{
  "n_layer": 9,
  "d_model": 640,
  "n_head": 5,
  "n_kv_head": 5,
  "head_dim": 128,
  "d_mlp": 2560,
  "vocab_size": 8192,
  "activation": "tanh_gelu",
  "norm": "layernorm",
  "norm_place": "pre",
  "norm_eps": 1e-05,
  "positions": "rope",
  "rope_base": 4400.0,
  "rope_fraction": 0.5,
  "qk_norm": false,
  "attn_scale": 0.0884,
  "bias": "none",
  "tie_embeddings": false,
  "parallel_block": true,
  "extras": ["capped logits"],
  "init": "uniform",
  "init_std_qkv": 0.0185,
  "init_std_o": 0.0,
  "init_std_up": 0.0185,
  "init_std_down": 0.0,
  "optimizer": "muon_variant",
  "lr": 0.00861,
  "lr_mult_down": 3.0,
  "lr_head": 0.00309,
  "grad_clip": 0.5,
  "warmup_steps": 200,
  "schedule": "wsd",
  "decay_fraction": 0.625,
  "decay_shape": "linear",
  "final_lr_fraction": 0.0,
  "batch_tokens": [65536, 131072, 262144, 524288],
  "seq_len": 1024,
  "doc_mask": true,
  "train_tokens": 688400000,
  "steps": 3425,
  "dataset": "wikipedia_en"
}
MLP neurons of a small language model. Each row is named by its layer, matrix (up: input weights) and neuron, and shows model dimensions 128-223. Each number is 50 + 15 x the weight over its row's rms, rounded and kept within 0 to 99.
Before each neuron's rows, "fires after" lists the tokens most often just before its 100 highest values on Wikipedia text that the model never trained on. A number after a token or word is its count.

fires after: " the" 27, " a" 17, " an" 6, " " 5
L4.up36:64 44 59 42 51 58 47 38 57 44 65 58 62 45 46 60 31 57 66 26 32 50 12 34 61 38 72 43 58 47 68 67 47 50 45 35 46 46 48 59 24 66 60 61 74 78 91 36 68 54 35 93 70 50 19 52 47 81 45 23 44 40 31 32 33 39 39 63 45 58 44 47 51 53 64 62 39 51 35 57 47 67 37 50 41 27 40 49 54 67 62 76 73 57 39 64

fires after: " the" 20, " in" 19, " of" 10, " that" 6, " on" 5, " at" 4
L4.up1441:58 62 38 51 38 31 47 56 26 62 40 51 71 63 13 58 85 56 68 26 32 48 54 59 59 44 47 50 70 53 37 74 51 44 62 43 42 46 42 35 54 11 38 17 44 66 48 24 55 61 61 40 26 54 36 42 40 64 52 52 54 36 24 27 35 66 32 61 48 66 44 72 72 75 63 54 64 46 48 37 55 54 51 66 54 48 69 47 54 51 55 54 84 72 53 26

fires after: "," 34, " sq" 7, " h" 5, " (" 4, "M" 4
L4.up1546:38 32 53 48 65 57 78 22 51 27 33 49 44 56 52 70 66 36 71 56 61 65 40 39 72 46 39 44 67 71 49 48 58 39 41 46 41 50 55 61 56 59 67 50 66 48 63 44 43 15 44 34 35 32 85 55 49 48 61 52 30 44 62 28 27 60 44 60 96 74 45 37 38 35 33 56 57 50 34 41 99 45 38 81 32 60 65 54 68 81 89 43 50 42 29 35

fires after: " is" 23, " the" 16, " one" 13, "," 12, " was" 10, " also" 6
L4.up2078:76 55 60 74 81 37 50 69 53 43 59 46 54 45 61 56 44 52 36 37 79 47 47 43 52 63 46 59 51 46 47 60 69 41 53 74 47 69 51 47 53 27 60 00 68 07 30 72 57 56 44 59 99 51 51 31 46 69 54 62 34 41 48 60 47 12 75 59 71 39 53 79 50 44 33 21 19 69 71 50 65 52 74 58 45 48 48 67 16 42 57 42 78 08 47 36

fires after: " |\n" 46, ")\n" 5, "\n" 5
L4.up1148:41 40 38 60 80 39 65 64 36 73 28 60 59 54 64 72 57 73 69 59 28 34 65 43 54 54 65 45 80 57 49 52 60 37 54 51 24 52 53 58 39 47 39 62 57 54 49 55 46 40 88 25 51 44 47 52 36 33 44 35 64 54 53 39 56 37 38 38 55 53 46 33 57 56 65 24 56 30 45 69 32 74 44 62 53 63 54 44 29 57 42 52 36 43 42 42

fires after: " F" 14, " T" 13, " f" 12, " Fl" 5, "T" 4, "t" 4
L4.up851:50 29 79 42 34 53 58 40 47 52 41 35 49 99 45 69 21 56 57 27 54 69 24 23 66 46 16 47 47 68 71 64 41 39 32 67 39 59 62 65 54 68 85 42 37 47 71 42 22 33 71 74 59 58 40 63 75 56 52 68 41 42 63 48 27 52 56 62 56 53 40 62 37 52 51 47 54 49 56 34 46 33 41 56 67 66 51 15 61 55 64 48 49 68 31 70

fires after: " " 28, " Mad" 14, " Ch" 6, " Pr" 4, " Bad" 4
L4.up521:78 32 82 47 57 39 63 42 65 61 81 51 58 66 49 45 53 42 65 59 63 60 49 30 29 37 49 42 48 42 51 42 65 38 51 53 53 51 52 55 63 49 65 47 61 43 53 26 66 51 46 52 45 47 71 33 68 64 11 46 83 41 48 46 55 53 28 36 53 19 47 60 37 52 52 31 45 56 55 73 44 47 58 56 55 77 61 38 31 45 24 51 75 27 49 68

fires after: " a" 38, " as" 11, " " 5, " first" 4
L4.up2060:84 45 65 51 48 54 40 64 48 41 72 63 53 59 26 46 49 35 47 58 48 42 55 18 28 48 17 44 47 59 46 61 46 45 26 65 40 47 21 44 26 49 35 35 66 83 85 49 65 52 70 43 60 49 54 13 56 77 51 35 42 53 36 46 43 43 48 67 41 64 16 53 57 54 57 59 54 35 43 35 43 10 45 53 83 25 53 60 38 16 47 58 30 24 19 54

fires after: " the" 67, " The" 4, " of" 4
L4.up2030:43 17 69 45 65 52 57 48 56 56 45 62 57 32 60 72 44 69 68 12 39 49 64 48 58 62 56 46 50 59 51 56 48 24 36 44 59 55 33 56 50 30 49 47 43 51 38 45 42 69 57 80 37 27 63 74 32 74 62 62 57 52 47 43 21 34 32 46 67 38 46 60 44 41 63 52 16 52 80 55 42 67 49 56 63 49 35 41 38 41 30 54 49 60 38 54

fires after: " Be" 17, " G" 14, " T" 8, " t" 4, " I" 4, " J" 4
L4.up475:63 52 59 49 59 52 34 52 57 49 50 62 66 52 45 72 82 47 62 48 53 42 57 62 51 74 36 60 80 66 84 46 29 37 52 35 39 38 27 75 44 63 40 68 52 26 36 37 51 99 48 44 57 48 47 53 53 65 48 33 26 76 39 63 43 48 33 53 27 54 76 44 58 42 51 47 74 46 30 65 50 70 43 45 41 62 43 50 57 55 64 55 50 48 38 75

fires after: " " 33, "20" 29, "," 9, "19" 6, " January" 4, "18" 4
L4.up931:74 38 36 43 41 30 78 58 57 22 57 13 42 35 52 26 34 41 58 36 43 61 51 58 49 65 62 43 50 46 52 23 33 26 56 41 51 36 30 45 65 43 68 22 58 49 43 29 53 45 46 17 74 42 48 58 44 33 54 32 60 51 47 46 48 64 79 46 41 34 79 72 47 78 56 48 27 60 32 77 63 59 65 63 40 54 39 54 43 55 38 40 66 40 49 35

fires after: " P" 19, " R" 15, " v" 9, " s" 5, " p" 5, " Pr" 4
L4.up1946:63 74 52 08 62 47 53 55 40 65 29 42 26 55 27 58 32 47 39 39 44 48 44 49 60 39 38 72 70 63 38 74 34 57 46 48 59 53 65 64 57 66 73 64 50 39 42 55 42 51 40 27 22 54 27 44 51 39 43 67 80 77 43 58 38 75 19 37 57 44 29 79 43 58 50 41 42 55 53 50 41 61 41 29 35 29 27 65 46 52 68 45 45 60 35 76

fires after: " " 52, "_{" 4, " P" 4
L4.up2127:39 52 35 69 62 61 62 25 30 55 70 48 40 82 59 40 34 32 40 38 60 41 63 41 31 60 41 40 66 43 56 42 41 44 52 64 31 30 67 36 56 10 51 30 45 42 48 39 63 52 30 84 33 49 34 60 61 67 58 39 38 66 65 69 47 43 59 46 58 66 40 50 64 48 61 36 27 21 72 28 61 44 53 59 48 34 27 45 41 40 74 19 53 37 62 74

fires after: " |" 36, "," 24
L4.up2203:42 29 50 69 53 73 56 31 48 50 46 50 58 33 66 48 38 77 56 47 30 41 33 64 38 45 67 61 54 45 34 45 57 35 57 45 36 37 54 38 46 39 39 58 38 22 54 37 67 41 31 44 61 38 28 58 56 55 35 29 48 50 41 42 64 57 61 65 74 31 75 48 61 47 28 41 45 55 38 25 30 38 61 50 43 34 32 23 54 22 59 27 72 36 36 83

fires after: " " 37, " Z" 11, " t" 6, " (" 5
L4.up43:62 43 63 77 43 61 46 68 35 41 63 38 58 99 80 58 50 44 51 60 58 70 78 36 45 85 61 13 62 53 46 42 51 34 41 58 53 33 35 59 43 52 48 55 48 31 34 48 32 28 46 65 51 79 41 41 49 41 61 44 60 69 41 75 70 50 37 58 65 33 57 51 44 36 54 38 64 58 54 38 38 23 36 55 72 34 51 59 56 57 36 47 54 37 51 61

fires after: " " 23, " West" 9, "10" 7, " of" 7, " North" 6
L4.up428:63 47 34 78 43 75 66 38 54 23 64 59 84 46 18 58 22 30 63 46 52 50 52 49 41 65 26 80 60 56 53 63 49 74 41 44 58 48 48 57 40 35 08 54 59 67 41 63 60 51 33 62 65 36 51 46 75 66 28 70 60 86 48 31 42 66 60 65 40 59 55 71 99 70 72 43 52 45 56 50 54 79 69 45 43 39 42 56 53 33 55 23 58 68 50 23

fires after: " " 33, " on" 13, " On" 12, "On" 9
L4.up2398:67 41 59 37 46 51 32 29 38 53 66 35 57 39 60 45 36 38 60 56 54 55 56 64 12 81 70 62 47 46 53 48 28 49 40 32 54 51 41 47 30 46 34 53 24 23 56 40 44 46 46 99 34 38 62 53 11 43 65 53 67 69 47 41 40 43 34 43 20 46 48 61 60 55 63 46 51 58 82 80 58 43 40 47 67 63 36 69 31 05 84 64 60 32 57 63

fires after: " I" 13, " University" 13, " D" 11, " V" 6, "I" 5, " P" 5
L4.up2005:37 66 28 67 28 51 36 43 28 32 56 27 39 44 52 45 41 06 69 33 43 52 55 52 14 56 57 59 68 25 32 93 14 37 59 49 42 39 42 70 76 60 36 39 47 52 62 42 53 50 61 48 72 37 34 39 36 33 31 66 53 53 68 50 52 36 51 68 48 64 74 29 25 72 47 52 75 73 50 46 64 60 60 66 87 30 77 64 14 44 59 69 27 80 65 38

fires after: " R" 12, " a" 11, " U" 9, " N" 7, "N" 6, " f" 6
L4.up2148:41 42 79 67 61 53 48 69 68 68 32 60 29 52 68 42 52 47 57 43 26 57 82 51 50 35 45 39 59 18 52 27 41 51 38 29 85 50 42 54 65 52 64 46 71 44 36 52 37 59 65 24 44 34 44 44 68 60 34 49 57 67 59 56 41 27 74 43 31 57 27 37 61 65 36 61 54 41 61 47 49 43 32 43 78 85 68 34 33 33 56 49 20 51 63 84

fires after: "\n" 62, ")\n" 18, ";\n" 4, "′" 4
L4.up1585:49 49 47 76 17 59 60 66 50 92 57 37 76 47 68 61 52 50 68 45 61 12 79 38 19 33 49 42 66 54 42 27 38 28 46 32 49 58 44 69 55 41 51 70 65 59 49 54 38 38 44 87 52 62 31 41 22 44 49 43 34 53 54 51 59 98 35 25 48 37 69 59 48 49 78 36 54 50 62 49 43 52 51 26 37 38 60 50 43 38 43 34 47 48 44 48

fires after: " " 34, " (−" 6, " (" 6, " N" 5, " were" 4, "," 4
L4.up2048:46 41 34 56 44 45 37 13 43 44 69 46 32 44 36 70 37 53 35 52 34 68 84 67 61 63 52 63 67 46 53 45 49 45 53 42 65 47 43 50 38 41 45 70 53 60 47 40 42 59 27 17 70 47 34 63 31 50 82 50 27 47 45 62 20 61 35 41 55 73 70 78 35 64 44 49 62 34 51 62 71 43 57 37 65 55 41 57 66 64 77 42 54 37 38 49

fires after: "," 54, " as" 5, ".," 4
L4.up1566:48 69 75 45 47 51 55 56 97 12 51 49 47 49 32 50 55 35 49 34 52 43 70 73 44 35 43 33 57 67 65 49 32 40 50 60 49 37 62 66 31 47 48 24 48 46 46 63 43 68 48 58 60 64 51 50 54 46 41 35 42 61 34 37 40 41 56 48 39 56 33 31 40 29 43 38 61 53 51 58 51 52 73 44 48 52 61 40 41 46 54 37 64 60 47 50

fires after: " the" 33, "20" 9, " most" 6, "19" 6, " of" 5
L4.up773:42 44 64 36 48 31 49 62 41 35 43 68 47 37 62 80 85 30 45 60 50 48 42 44 36 34 50 62 64 72 39 85 45 64 18 58 50 51 35 37 35 41 45 69 30 20 56 59 51 57 52 50 47 54 64 42 35 46 62 62 71 51 31 64 32 57 71 46 73 59 48 50 63 67 59 70 45 52 52 57 47 32 95 61 40 62 63 51 54 64 47 55 12 32 53 47

fires after: " |" 20, " |\n" 19, "P" 5, " P" 5, "F" 4
L4.up839:42 53 49 68 36 52 49 71 45 44 39 69 63 76 72 41 41 62 62 18 53 38 59 56 49 60 32 72 33 39 53 50 34 52 75 62 51 48 54 74 38 51 42 53 52 74 44 35 44 57 62 90 39 70 47 52 43 89 63 54 43 50 66 41 27 65 36 71 51 46 41 52 52 38 47 20 33 29 48 25 59 69 77 50 63 54 52 68 40 57 51 52 52 49 56 39

fires after: "20" 24, " the" 14, "19" 13
L4.up1006:76 35 49 41 42 42 76 73 47 38 49 55 37 54 83 43 69 62 35 61 51 35 34 45 41 41 40 36 57 51 31 59 46 49 68 87 52 38 38 50 48 48 32 15 38 46 35 51 58 38 31 29 55 57 45 41 46 57 67 74 51 41 57 41 56 73 52 65 55 55 63 64 59 68 58 85 49 62 33 46 48 60 41 56 60 68 44 49 46 34 61 39 66 54 43 42

fires after: " " 51, " No" 5
L4.up1731:62 52 39 70 29 78 57 51 45 46 52 54 76 63 52 65 62 29 52 28 24 93 34 46 69 40 54 38 42 69 55 62 41 61 47 62 41 65 21 47 53 56 55 47 63 40 59 43 74 73 36 71 31 63 40 35 40 24 64 46 68 45 68 58 41 47 40 38 53 54 56 71 58 28 41 86 40 54 54 68 48 58 46 84 42 64 47 59 54 51 41 51 61 53 60 54

fires after: " d" 20, " D" 13, " T" 12, "D" 10, "," 8, "." 7
L4.up1806:67 50 27 61 19 53 59 63 37 64 72 76 41 56 25 61 29 61 43 58 24 48 60 58 60 29 24 51 44 47 54 30 54 72 69 54 39 61 41 25 22 50 49 22 42 52 63 24 56 30 22 47 59 48 45 44 49 33 49 20 54 62 69 59 34 40 42 53 58 66 27 76 52 49 72 56 80 47 28 52 45 37 65 43 69 77 67 64 65 52 50 43 84 46 47 25

fires after: "20" 46, "19" 23, " the" 10
L4.up2426:42 60 45 44 63 50 59 44 43 27 40 72 43 48 36 74 73 31 67 74 59 40 91 50 36 57 32 61 76 76 66 95 14 76 56 50 19 40 60 41 23 42 53 74 09 46 41 50 45 47 71 57 42 41 56 53 60 56 37 59 52 54 41 21 33 34 20 48 70 56 41 30 82 37 52 52 49 55 74 48 18 58 72 64 51 50 25 50 58 52 63 63 55 67 52 52

fires after: ")," 27, " =\n\n" 14, " is" 11, " an" 9, " was" 4, "," 4
L4.up2549:70 57 46 43 30 21 49 53 47 37 63 54 63 48 49 52 39 41 78 26 47 41 53 14 52 69 73 63 58 52 53 42 45 33 26 67 47 45 53 45 37 40 72 21 59 49 61 60 50 27 50 29 88 35 64 39 45 47 34 67 47 39 30 61 53 59 96 64 42 32 79 58 52 38 50 23 48 22 59 38 38 33 13 42 48 75 40 73 40 62 41 07 69 28 85 24

fires after: "," 33, " as" 17, " In" 7
L4.up1059:85 76 60 21 21 42 38 57 34 59 71 50 50 48 41 39 70 55 40 66 54 32 29 66 51 60 33 35 26 33 32 43 43 49 28 49 51 55 26 57 13 45 48 35 45 48 27 38 59 45 49 32 42 49 69 59 55 50 45 26 59 65 47 28 46 63 76 64 74 38 67 41 51 77 48 69 58 64 22 40 40 58 59 61 62 43 46 53 62 30 53 40 72 40 58 47

fires after: "," 28, ")" 12, ")\n" 8, "\n" 8, "." 5
L4.up1667:32 58 15 45 70 15 58 57 36 74 81 77 52 19 51 44 59 34 75 60 56 42 55 47 24 55 67 47 42 44 52 20 64 40 73 29 47 40 53 56 42 50 55 00 45 50 62 57 30 33 81 53 53 57 23 50 49 31 63 60 30 49 57 44 40 42 44 68 50 42 68 36 37 43 50 34 63 18 37 44 62 50 61 70 41 49 49 65 56 39 12 33 55 43 51 33

fires after: " " 41, "-" 12, " (" 9, "–" 5, " |\n" 5
L4.up2278:43 32 44 59 54 44 42 57 27 72 99 33 52 27 30 48 50 39 46 36 75 53 43 16 54 42 44 46 64 18 63 68 70 52 49 60 64 44 34 60 29 56 34 57 56 54 42 33 34 59 35 61 49 67 26 21 78 42 41 59 35 60 37 40 68 45 51 50 72 72 41 62 48 06 49 39 58 51 44 39 54 47 46 52 39 34 21 67 43 68 39 40 60 39 87 47

fires after: " the" 42, " a" 9, " and" 8, " of" 6, " m" 4
L4.up1591:38 39 40 45 64 61 63 68 50 61 59 35 51 28 76 55 78 57 48 08 58 35 42 44 39 09 15 59 53 60 69 70 65 33 53 33 33 61 80 52 54 48 46 35 81 50 41 39 61 58 47 47 42 41 52 40 56 74 38 46 51 44 47 29 48 59 54 58 58 70 72 47 64 56 40 46 47 61 53 50 38 71 17 54 47 28 41 49 36 57 44 35 30 35 72 66

fires after: " the" 31, " The" 23, "The" 4
L4.up1091:64 27 34 66 66 90 67 70 35 44 71 25 22 34 35 51 44 56 53 58 58 44 56 47 47 19 45 41 61 61 38 83 71 44 48 62 89 66 55 64 46 53 54 66 34 42 39 55 47 24 31 33 26 29 95 48 58 64 56 45 63 46 30 30 11 38 56 45 75 44 68 43 58 65 68 48 34 73 33 51 25 51 72 57 49 59 27 52 52 54 44 37 40 56 61 47

fires after: " B" 24, " G" 13, " A" 9, " Ser" 6, " J" 4, " Luc" 4
L4.up259:69 58 53 65 20 67 53 62 32 53 58 54 50 66 23 67 64 47 77 50 39 40 50 58 39 38 37 29 53 57 37 55 31 43 66 79 41 59 47 61 72 68 52 54 23 41 45 55 56 56 57 62 48 53 46 45 72 56 55 32 62 68 52 66 45 64 49 57 63 64 92 00 29 58 36 55 63 57 30 36 39 97 41 42 57 45 35 43 48 46 51 42 36 49 44 54

fires after: " T" 21, " D" 16, " S" 10, " B" 6, " d" 6
L4.up1208:62 45 42 74 70 45 30 17 35 58 46 37 37 67 48 47 55 62 46 26 78 55 56 40 47 37 50 57 37 61 59 55 52 75 46 38 27 38 45 60 39 63 36 47 38 53 59 54 64 41 51 47 50 58 51 54 60 10 62 48 36 81 72 92 34 55 36 22 43 53 45 64 48 53 54 53 38 46 54 56 21 35 32 38 38 42 30 32 75 39 47 45 52 03 50 50

fires after: " V" 31, "v" 8, " I" 7, " Ver" 4
L4.up2300:55 42 11 55 22 10 38 58 69 26 23 55 59 70 43 57 33 34 75 51 56 35 43 49 48 49 65 35 69 44 40 20 79 46 66 42 64 53 88 57 58 72 42 56 70 55 39 59 38 52 40 57 72 43 34 12 28 51 28 59 59 62 38 70 49 75 59 68 51 54 38 31 64 56 30 49 77 35 47 29 45 26 69 41 73 70 80 50 44 38 46 65 32 31 73 31

fires after: " " 39, " in" 15, " for" 5
L4.up323:63 39 72 68 57 65 55 45 51 61 15 62 58 79 35 43 49 39 56 28 73 47 69 52 74 48 46 36 51 46 27 52 12 28 45 64 80 44 54 63 62 80 66 52 33 43 44 25 38 66 41 51 43 47 53 60 43 60 51 41 63 45 99 43 49 59 48 46 67 44 50 62 42 14 57 51 73 82 58 48 32 48 34 62 61 57 29 56 54 52 61 67 53 83 31 62

fires after: "," 53, ")," 6, " (" 5
L4.up725:78 82 93 39 38 46 92 42 55 38 89 34 32 67 26 29 47 67 34 41 67 22 57 85 62 54 53 60 57 55 46 36 31 44 41 42 61 26 16 75 23 57 45 22 35 47 69 60 49 45 30 34 68 34 49 36 48 64 57 26 49 50 68 49 41 60 49 47 69 76 44 33 40 83 53 59 65 39 40 33 51 35 58 23 63 54 67 59 50 50 64 39 67 46 40 29

fires after: "N" 15, "5" 11, " S" 11, " M" 11, "4" 9, " N" 5
L4.up1087:47 61 48 25 63 88 61 37 55 71 54 47 28 66 25 54 57 40 42 53 39 57 51 69 33 78 62 55 54 57 64 45 48 55 40 47 60 07 58 43 35 45 24 70 48 59 69 63 63 33 32 72 29 57 47 65 51 71 60 62 52 52 63 72 36 68 59 43 79 68 52 68 42 41 62 91 55 46 06 66 58 51 42 47 57 56 80 64 47 59 68 44 58 46 37 52

fires after: " of" 35, " the" 13, " Order" 7, " " 4
L4.up1832:35 61 38 39 80 50 44 36 47 44 48 44 67 66 63 73 52 55 65 16 62 46 66 41 63 78 50 48 99 65 44 53 45 27 50 70 60 76 42 69 58 25 64 49 76 60 51 58 54 48 47 55 57 55 37 42 46 39 52 58 57 79 31 53 35 44 84 54 51 53 42 77 57 67 43 86 71 42 54 50 33 34 60 47 32 65 42 54 49 61 50 45 43 46 40 17

fires after: " P" 21, " D" 11, " S" 10, " Z" 8, " T" 6, " Pr" 4
L4.up1519:37 57 76 30 41 51 26 28 22 62 30 56 47 50 57 51 25 55 31 56 59 63 65 44 59 50 41 40 30 53 63 57 42 45 51 51 62 49 37 29 67 36 45 33 64 65 58 34 54 55 33 38 61 71 61 36 47 54 40 56 62 71 56 82 57 93 46 61 74 53 52 78 36 68 38 38 51 47 58 56 52 88 03 44 50 59 40 64 73 16 38 59 44 32 48 39

fires after: "," 26, " was" 12, " is" 7, " August" 4, " March" 4
L4.up1548:97 31 56 43 32 51 39 59 46 60 43 32 52 51 58 38 62 67 62 43 29 45 71 64 68 82 45 57 46 58 47 52 44 73 38 61 46 67 38 48 39 60 45 29 72 63 27 45 48 42 39 44 59 32 74 47 53 43 12 36 19 83 56 35 46 67 59 56 62 54 56 50 02 30 58 58 23 64 68 72 21 51 51 76 47 30 39 61 29 37 55 62 47 41 31 26

fires after: "," 21, " of" 12, "′" 9, " Medal" 5, ")," 5, " named" 4
L4.up420:67 35 69 67 25 57 90 55 40 32 58 72 56 70 42 56 55 36 54 41 45 36 66 45 66 54 46 67 78 43 50 48 58 39 42 35 72 48 52 58 43 57 64 28 45 78 38 61 79 23 47 55 75 69 51 64 44 60 49 35 52 68 61 66 45 62 62 71 26 34 53 83 79 38 51 51 30 33 39 36 67 57 53 26 52 75 52 78 43 69 48 38 68 19 51 45

fires after: "–" 44, "19" 7, " |" 6, "20" 4, " World" 4
L4.up1664:59 57 45 43 65 33 70 49 33 45 33 61 78 40 76 69 72 58 65 55 85 25 49 45 38 49 47 50 56 30 56 70 43 50 46 76 48 40 46 34 39 46 50 42 36 54 33 54 34 62 32 36 66 49 72 49 55 43 56 58 27 56 52 24 58 64 76 65 60 60 43 53 46 54 76 52 50 47 53 56 33 54 36 96 47 50 46 49 55 72 64 55 55 75 35 42

fires after: " |\n" 42, "\n" 8, ")\n" 6
L4.up130:54 30 47 39 59 23 65 65 50 77 18 61 62 54 52 29 50 45 59 33 45 45 55 49 28 43 28 39 35 69 66 61 53 50 59 51 20 56 26 42 28 57 37 64 46 43 71 34 33 43 48 43 28 61 57 45 44 37 59 64 34 66 71 38 55 31 56 58 82 56 36 31 24 54 31 72 43 48 62 77 58 66 62 29 70 40 53 42 53 45 43 77 62 65 33 29

fires after: " G" 16, "N" 9, "We" 9, " N" 8, "ry" 6, " Sh" 5
L4.up992:40 56 26 45 41 72 50 60 54 49 64 90 33 45 82 33 56 75 47 62 69 62 36 55 54 70 48 44 88 47 68 23 76 30 41 62 87 36 47 24 58 32 49 37 42 19 65 36 56 36 61 40 32 56 63 49 29 31 34 69 21 38 57 53 52 81 77 45 48 42 45 78 47 62 23 67 60 80 41 59 67 55 42 38 42 50 63 49 41 32 46 36 40 59 41 55

fires after: " " 29, " |" 14, "==" 10, "19" 8, "18" 6
L4.up1405:66 27 57 62 74 32 02 33 49 46 26 49 63 39 25 62 54 28 97 56 47 46 65 48 33 65 39 67 72 24 79 32 56 39 43 57 79 37 47 72 52 38 39 59 63 25 47 37 56 51 36 72 57 40 58 44 56 54 41 42 61 66 45 40 64 56 59 69 52 48 39 44 46 80 51 17 59 57 63 55 58 52 53 03 66 36 58 35 56 41 60 21 32 45 69 44

fires after: "," 31, " /" 21, " of" 6, "." 4, " (" 4
L4.up1076:79 36 68 46 41 43 72 49 51 56 47 69 34 61 32 51 37 56 50 82 41 50 32 48 68 55 37 50 35 40 44 46 43 32 48 36 67 34 36 43 48 62 15 52 27 35 42 51 42 77 60 55 52 78 46 61 71 85 74 46 69 62 47 35 69 34 32 59 80 71 72 56 42 47 38 60 43 39 40 59 36 50 58 58 48 33 36 27 52 13 59 59 45 33 38 27

fires after: "–" 20, " in" 14, " " 10, " In" 7, "2" 6, "1" 4
L4.up2277:62 41 46 16 27 47 37 39 42 27 65 58 75 57 48 60 60 27 66 44 72 24 72 63 65 27 43 66 57 58 40 63 64 61 64 37 48 34 55 88 41 69 67 64 53 25 42 04 44 46 24 52 62 43 20 33 28 46 56 74 61 22 60 77 46 39 57 50 18 71 31 59 42 41 74 61 26 71 91 53 45 34 51 58 74 68 53 61 59 31 64 40 58 54 18 63

fires after: " " 34, "20" 33, "19" 7
L4.up853:51 62 47 75 64 46 41 40 46 39 34 31 57 45 11 57 18 40 24 62 36 46 67 60 51 68 30 79 50 68 48 48 46 31 63 40 67 41 62 39 62 50 50 56 58 56 35 59 70 22 51 35 53 57 50 47 12 49 96 68 61 56 57 34 62 81 44 54 47 38 28 43 40 55 28 67 58 80 71 36 19 62 58 56 42 41 73 48 37 52 73 24 45 50 47 52

fires after: " " 38, "1" 17, "4" 6, "0" 5
L4.up553:60 55 66 72 26 51 62 54 67 55 40 69 45 47 54 28 43 48 56 43 50 48 50 63 61 53 43 36 39 56 65 44 50 43 55 40 55 54 51 46 18 42 58 58 46 50 52 45 49 62 29 49 71 46 26 21 51 23 46 59 90 30 64 61 67 29 41 44 51 43 22 43 57 46 15 37 06 60 44 72 27 53 63 62 61 68 75 59 44 33 63 46 51 57 32 32

fires after: " the" 45, " ag" 4, " age" 4
L4.up2276:43 54 53 62 66 52 50 51 48 62 21 58 66 39 47 42 56 62 47 31 51 57 54 42 72 43 57 59 55 85 39 81 56 20 65 78 71 34 45 46 51 50 87 52 44 39 36 14 64 66 49 66 23 46 73 59 34 63 78 37 48 68 48 56 54 40 32 46 48 37 47 49 39 36 59 45 50 55 00 57 46 87 53 42 62 72 62 38 35 62 57 75 60 41 56 46

fires after: "f" 17, "F" 12, " f" 9, " C" 8, " F" 8
L4.up324:33 49 56 62 53 53 51 52 20 49 67 00 47 63 55 68 44 54 41 44 07 51 45 79 65 69 49 43 40 68 61 62 46 41 55 62 53 21 73 33 51 22 99 59 30 48 10 51 27 28 51 36 37 34 52 48 41 60 61 65 63 76 40 35 56 61 56 52 67 44 50 46 49 37 49 57 66 44 67 61 14 48 39 64 79 70 60 42 51 40 53 56 41 68 43 74

fires after: " " 35, "19" 15, "im" 4
L4.up1782:46 54 93 41 71 74 39 57 55 67 48 61 40 70 37 50 43 33 78 31 40 84 72 48 49 71 51 52 55 49 37 60 54 69 55 37 67 52 60 55 28 23 47 52 42 47 33 18 61 52 54 54 38 42 65 48 43 37 64 32 66 34 93 58 29 60 48 61 62 30 47 33 72 57 46 21 50 59 19 52 53 65 66 60 47 55 39 26 38 46 22 56 45 59 42 63

fires after: " G" 25, " Sch" 15, " Th" 5, " car" 5, " a" 5, " f" 4
L4.up1330:62 36 71 58 40 55 62 43 61 40 27 40 34 48 49 48 69 45 44 56 23 39 61 47 29 34 32 51 73 37 58 54 33 52 34 59 39 41 41 34 50 63 50 24 46 46 31 46 45 32 46 58 56 53 26 47 64 35 40 58 51 58 53 56 49 52 76 53 60 77 48 48 59 59 53 69 55 49 54 27 33 71 50 28 74 47 43 79 61 56 58 38 42 63 31 52

fires after: " had" 16, " Sch" 13, " and" 10, " with" 10, " has" 9, " " 6
L4.up647:35 57 39 32 47 55 70 46 74 41 78 32 94 69 69 39 60 32 60 51 23 61 22 50 59 52 35 50 67 37 48 60 66 42 38 56 27 25 50 44 62 69 68 63 38 55 24 46 53 37 81 50 64 72 61 67 35 17 52 40 51 53 37 65 53 27 50 52 59 47 73 83 80 60 56 58 50 60 52 64 58 76 39 54 25 64 69 55 41 62 42 68 15 67 70 54

fires after: " in" 25, " of" 14, " the" 14, "=" 6, " a" 4, "," 4
L4.up1928:76 29 49 58 17 77 71 39 33 52 45 63 68 59 49 48 60 61 58 57 55 43 46 50 41 63 57 67 50 72 59 47 40 51 24 58 57 67 50 71 22 48 18 52 36 71 41 46 52 60 51 50 45 57 27 33 35 43 77 78 65 59 34 63 64 67 54 37 73 65 54 69 40 42 87 46 41 37 50 23 34 59 36 15 71 43 55 67 48 55 40 21 50 47 63 43

fires after: " in" 35, " a" 23, " an" 4, " In" 4
L4.up1247:53 32 41 64 47 31 61 37 86 54 53 56 48 38 32 57 36 31 57 54 22 68 30 36 49 57 16 51 53 52 41 35 66 44 46 39 41 62 36 59 41 70 57 46 65 39 42 54 16 59 37 58 93 35 37 61 35 54 28 48 53 40 77 36 71 34 65 33 40 74 51 36 46 60 60 39 76 20 91 53 61 43 37 58 63 46 36 81 13 71 58 57 75 37 55 68